python train.py --d_model=640 --parallel_block=false --init="trunc" --lr=0.0107 --lr_head=0.0117 --warmup_steps=200 --batch_tokens=262144
MLP neurons of a small language model. Each row is named by its layer, matrix (up: input weights) and neuron, and shows model dimensions 32-127. Each number is 500 + 25 x the weight over its row's rms, rounded and kept within 0 to 999. Numbers have three digits each.
A block is one neuron, or neurons of one layer that tend to fire together. After each block is what it responds to, as a language model described it from the Wikipedia text at the highest values.

L4.up389:461526529546501539520508486462511497464487527445497508490522471519528525513522504488538503496478514479519497521527509538499501495469471513506549516501440514463516486491537508491546558472491504481454462528494537495545478503466505524481481507491478498497459525443548496462498512469430520478
L4.up1754:472487528481495512500547487494445527515455538493508496531503471512498485475500476467501542482500475533539525512484545484504517536487483485487496509505478534481541490485505501445532516496499502496477488523488475535503505470488532518475546492473483468459487573484496530455513497536502495492
L4.up1973:513532516551492482498470509523485531512518527528531488456501542528519495473475529434471489472529474523545578503492457533498546531498516449510470500504524495485521471457534492490469503517454520556515480463479492509496510450511516531505529486491521496503514508551502473472513544521500494463
L4.up2081:507486443525496509512515528505516547469516520494478528510484483533489470499497507505507503496486497513553505515481513511470490490486485504481499494530488502483512462488549590484485521487495490533507482490457517505474526515481529504502502525508498494537476477459482451558504483528482471476
L4.up2165:529506520562453514508463508474537478469454504517520525508492488543550462490470486512458562517480546505522473474529582512473525506503487513495478490540507524505513520546485515531476447487538463513476501474527517529493490505520437490498512463496513473475497470475504493467541527500508503564
L4.up2231:494457502488487477498513483505488533523445526521496559483550509503506547493513486486505516485506501523572492482476494498475551484488447503522543477515498503454474471494509493506516507495485519473487521529518478496494481450490497496503476502498487498508485495480507490497502522499446477542
L4.up2259:476480464504551506536516495554510509497484521480494483511472479514505493513481549492479515488515511493457512511490531485524514510511489536532454533506499507446515526463483541514492506509468524491486527532475527498449518488527540537520483508539506475522509533525552507491498465475494492514
L4.up2313:517521533534498508497501557479469506490531511497494518488499510505516534504485568536489525492463543512483496501486491497488499541498512481448484512486529478489469491489508468486507534510522558510559493505524477487493554482505512498497519501490492482529490477505525498478479484476447491466
Responds to: Periods closing a long sentence that ends a paragraph or long list, e.g. after names like Ol' Dirty Bastard; also a table header row's closing pipe.

L4.up1100:502472495526519498476480529541511518479463476494477497489485483446523499478494495486503512484508524520511520516504490503549529456520524480485498501508520499530525496498506498493552534502479440481512535497473501516515475524500492483497515465516445481540489500511527512515495498505512470490
L4.up1120:485492451518443503497502518527486478476491463473509502479508472485493502518454486492487514469542475496508540519524520532509472443507486502473487493477478496479462505436510458526483520510482504520530508496500507488496490540488514462480523504527495471514496479517498494513521513479467445522
L4.up1429:495482507494490547514469481478490529537559545493473430519512479502528481516504482457544493455492476468472514537516512508533510512497511496540498508540517456478537477492490505460499487465521471526442518520496467498514479524492476529501517512487508494479488514503542441511476485484483475499
L4.up1549:488434481524477487480510488493508509497506511411481501503502520486516542513526493532533488521480456514521524491491514568531447528491517490488445502491540509485508517537502530506468492482482502496526491541477528512497533532504486450509465508499495517489461502475508462487474493509485491542
L4.up1859:531552542518483487505515471500530499485507550489501483486493460511502495534490517491499476524503489547505502482494521516507527532501540530479487552498536510520492522507517512530467460519502471501508492533479453535510535491476494510532514509499493471526506508515434496504470495483496500521
L4.up1926:521494529493495505459476498536483535477514502565496485479475468515512479514512555509490536469496511480513511526517547530450503561528482506479482547503518490526490467478480493516509514537473481479519523457525514484553520477521464508476516511480452456471482525489503508528505452493476519510
L4.up1977:509493507498503497461464461525541489502502482444526482502491485547482527545463462502509543501499506489483501495516518523475493534475515464528473543537499524508525462495501527525504505495518487532487509527524511487541495489522468496524505450543440480528506520497518528502490476520509519493
L4.up2094:495468448507537535466534516532502513526501488488537520486481540504489490521532493525522476517530494492511555488458503495520442507493551512483491458503502515532555517491514488481488498483500463527532474514514510557510516509487475477473534474503519501540499509466534481536517497450587500523
Responds to: Second short word-piece of a word just begun, often after a capital, hyphen, quote or parenthesis, e.g. B-res-low, Houphouët-B-o-igny, Sk-el-ter.

L7.up522:514507514544564515521531465449522466531514494498521484453484544489480535450504535522518481483492468521483522510456490460486498478529501513494506498529513534523476495485520509500453460532517437525501470454485489478480474484502515504502466506530506498535532555504506476485475509488522545457
Responds to: First digit or token of a number in running text, often split across tokens, as in 7.9%, 1,400, 769 tonnes, 10 July.

L4.up343:459496509508460513522449523467507546541550525500481488466496460496486515472507495497462496504509480482443508503475479509499476473502524533523492503528533538509520495482529465538493515521508465519495484502465497524492475502502510551469528512504490517495510537488500494501500509470467529511
L4.up374:482469556519522539541511491508517521486495511535519492480508468556492525524479494530533464511471507500502516485510501460471502479542491521495503501489493516481531509477554483512517517501488481548529512472496494516484535509509505575458498510532519522550503514544504493464495558529512502510
L4.up533:539491458506473500539490485517529418458457493575489523470504503485481503468507556491489482486493474476465445500512501509479511498518528541491508447525518496468500548502506510497548486452521533533513519498446490479462452520557494504500499517465527463493483465492497520496508512417493509510
L4.up894:498526523498446504476510544498530477482486543530496520448500504499489509536472536481487473497490531519473535534483509519478506473523510476480562522497477470509485530475482490497521507529477485508505508529528437467479492571465492536498531478492473456496468546467452473505541481462534487480
L4.up1025:461539520526491523485556477485486510501520522484517491501480471498547522480498522475489462488502484475501480513470508535487465512463471511524501506457524457511486521466510517476473461515487482491487511483510503522493478452480506527494522456495527475488501535471515469508507504477519489489
L4.up1694:494507460487505514483502513534525506486500520548492483448492528466480513490517484496534494520518504500478442462500478474461482497490498525438506477500504522467482480473490498501426494524517487498489462488513518515491506527514484503493494492504516532511507472516526469478488491476492499516
L4.up1714:486503485475501487517486511479523551542498491473499533499519487529500508529520473505511497496510527506502513506511524494461539467487478533507469529525506515461474523441476530510510525546495494518538519473480482516522497502490510526522496490492528480510457519479531451521536495473472499510
L4.up1736:544514522518484535500475478505497489482459484489509507493538487488492522496564510532453577498508521543529514483507484497488498486470447501487540519509521481496512545483517517472479525507486525520494489478477532483486480527501498511550524488464500494448459480512509513477553517492486474534
Responds to: Number tokens, as digits or words, giving counts or amounts in running text, e.g. 40% or more, all 50 states, four seasons.

L7.up835:510494470488529486504545487473517504476499513513535506440476503496518501494489486488473494518524531497439511487470523480517473481528475507513521491498495535466500500529511490482511511469520475475500497509486531453545461521490507519490469549516456505507486501484542479496531473455497508530
Responds to: Punctuation closing a complete clause before new material: sentence-final periods, line breaks, an opening parenthesis, a colon, or a quote after "said,".

L7.up545:500534484532477474509490488518492512520518507538546515513505495526452495480530527538499479486460473487510485530500469476493496520503439489504485505516487532499485500520536482484517502533515484467498515546469512476515474467533476490535506522535511521511479519521480527488527541528485497497
Responds to: First letter-piece of a word split into fragments right after a hyphen, opening parenthesis, quote or line start (all-moving, (punches), "nerve), plus table pipes and newlines.

L10.up247:486487476482485516503511510526513477493523526539503524501496470460495512503501491487505477498498492492544477544500490516455481476462455504513486515470520500470513539529503472512505541532519533504479537528514513476492469509507491493453483504518485491473517477503498510502528509493458526469
L10.up1100:551492497507505514461519532488459504518549492528494533540527477513470537509498462485479484450503508512478481476523477528466450497511523462532526507502520487474473480481511526551470527463526471480506478525512511471482534553513522515479495494538532511518533500474493495508497470494487524478
L10.up1575:512520566446516533509488518468481489475531490455476442477502515460520507495476484552471547512508529497512467473486497503474514503540511492493466496500475495468494460484481495495493511511534510459504518489489507508496494514513468477513483520537527493518497501509532492506478526556511510505
L10.up1624:482481442505447500531525490484483443456507500510518545492512495520533533502455448489533476518503493478506485451505553554517474508496493451538487530512492484517545509520516505512562522450506450475506512520505494480534453520517516492493496494545516483517512505497492549548487495511561512524
L10.up1684:505497533499483473483503500489490504508521477464502504490528519494505529536471514476519536466480494471541519504458512534507518508522502464513490502451538480475476513502548530526522538556479497471490526495512549471495501485495508534476521510491523505556497427516479542520512537499489485550
L10.up1701:523516519514496511503512492505518507493471499494517531497507492478516495459466462522559540510523482405477492469522498497526471489522508483503470462487527503468465511520508529487505554470440498439508521550496510499482495530482528517500531479503493505515492504481537534451492484490501533490
L10.up1821:527501546503489491484504500517483480511497479551530495456516551476509504544482489460505542537487523522548484535488475529532474528540488497527507453546524494497439534479535502513516492508519516502493491538521501571470500522514497578492494515513523524498533467498513532491517480511515472505
L10.up2331:495497487511495478529474508501509500508557530516471510441480517517502511467505465512488514484482487488496546514492472558496518496508448500498527507466490513511456486510503546539477473499481483489529492528480520518507467524519511565517501499479487515499458484455546521501514515502476543470
Responds to: Periods closing a complete sentence in expository prose, such as "born in Ohio in 1926." or "…scopolamine (MK-801).", less often )., line breaks after headings, or table pipes.

L10.up102:475538527495515494508505480492498505505527555501493498490458484473525507486496540498506496484510502544495467494432490484493506497486493542503473519522532513553528492489525513496508505526508459485471491516506525489499493481519499517495513461481520504495490506544501449469464509480498510500
L10.up376:450486506459544513468479476512509489522499495527500520545412508482486462498527482421519489504460524493476498483482523493488498464522465541508482510510536460529493463487520515465495552513541486490504485487506514506525499492493535455495501515523526486466524457569533522491521519507515482514
L10.up584:479495479448486495525462507465504514498525548547486485497491507483557520478525513467493532491446515484503456461488501473451494497498509545511513499501457506458551473515497467507494495541506493514511518481463513508515516493479509506528469517494526503525513503462550506489517530453514476479
L10.up1108:492545471496552519529500456498517528480467528459507492521463470486474521477487500514471485493474480448490530494513496490469509446509478511527517530507543477485491509482508515494477519455473508504470522496538504515504491514531546518530486520498527488512532471493534514518501492504464486521
L10.up1412:487503507481471482524516499519487458493537479483461499507476517501464493495522515464530485465546485484487497576519491470494498498509521517524509499520473493533516548479520471493510500521518527485540495507513525523462502482497523460522477538483530520490488468493510568475515500514493515461
L10.up2385:497508410525531470483498497477504551501505536470504505497501507529484472503555587514528519444517506500514449490507535514509469492505506517515522458482491478547501534493517485464495516515512456479471497546494515487492489522471520530489513583541518492522468496510513520510494513452494476477
L10.up2390:486517505489516524536516516469514462447547514522469539511515524459511509515485506471529466535489516534500486513502519471437502503493483489510442494517499498495470511481489519525501496483490514497500527506486496449467477506487448521452491493496530522507495461450510487552502498511489465524
L10.up2536:477500495488546488492506513498500516526525523526529502493502488448484488541520453479481473501501496513518458499505541443461500481519502550529494482529503464467456531519515497533542531542506499486474510483492537521498478519466538466502478493525467494488459453486503512509493485499466479515
Responds to: Number words and quantifiers opening a counted phrase, especially before time units, such as three days later, after two years, married three times.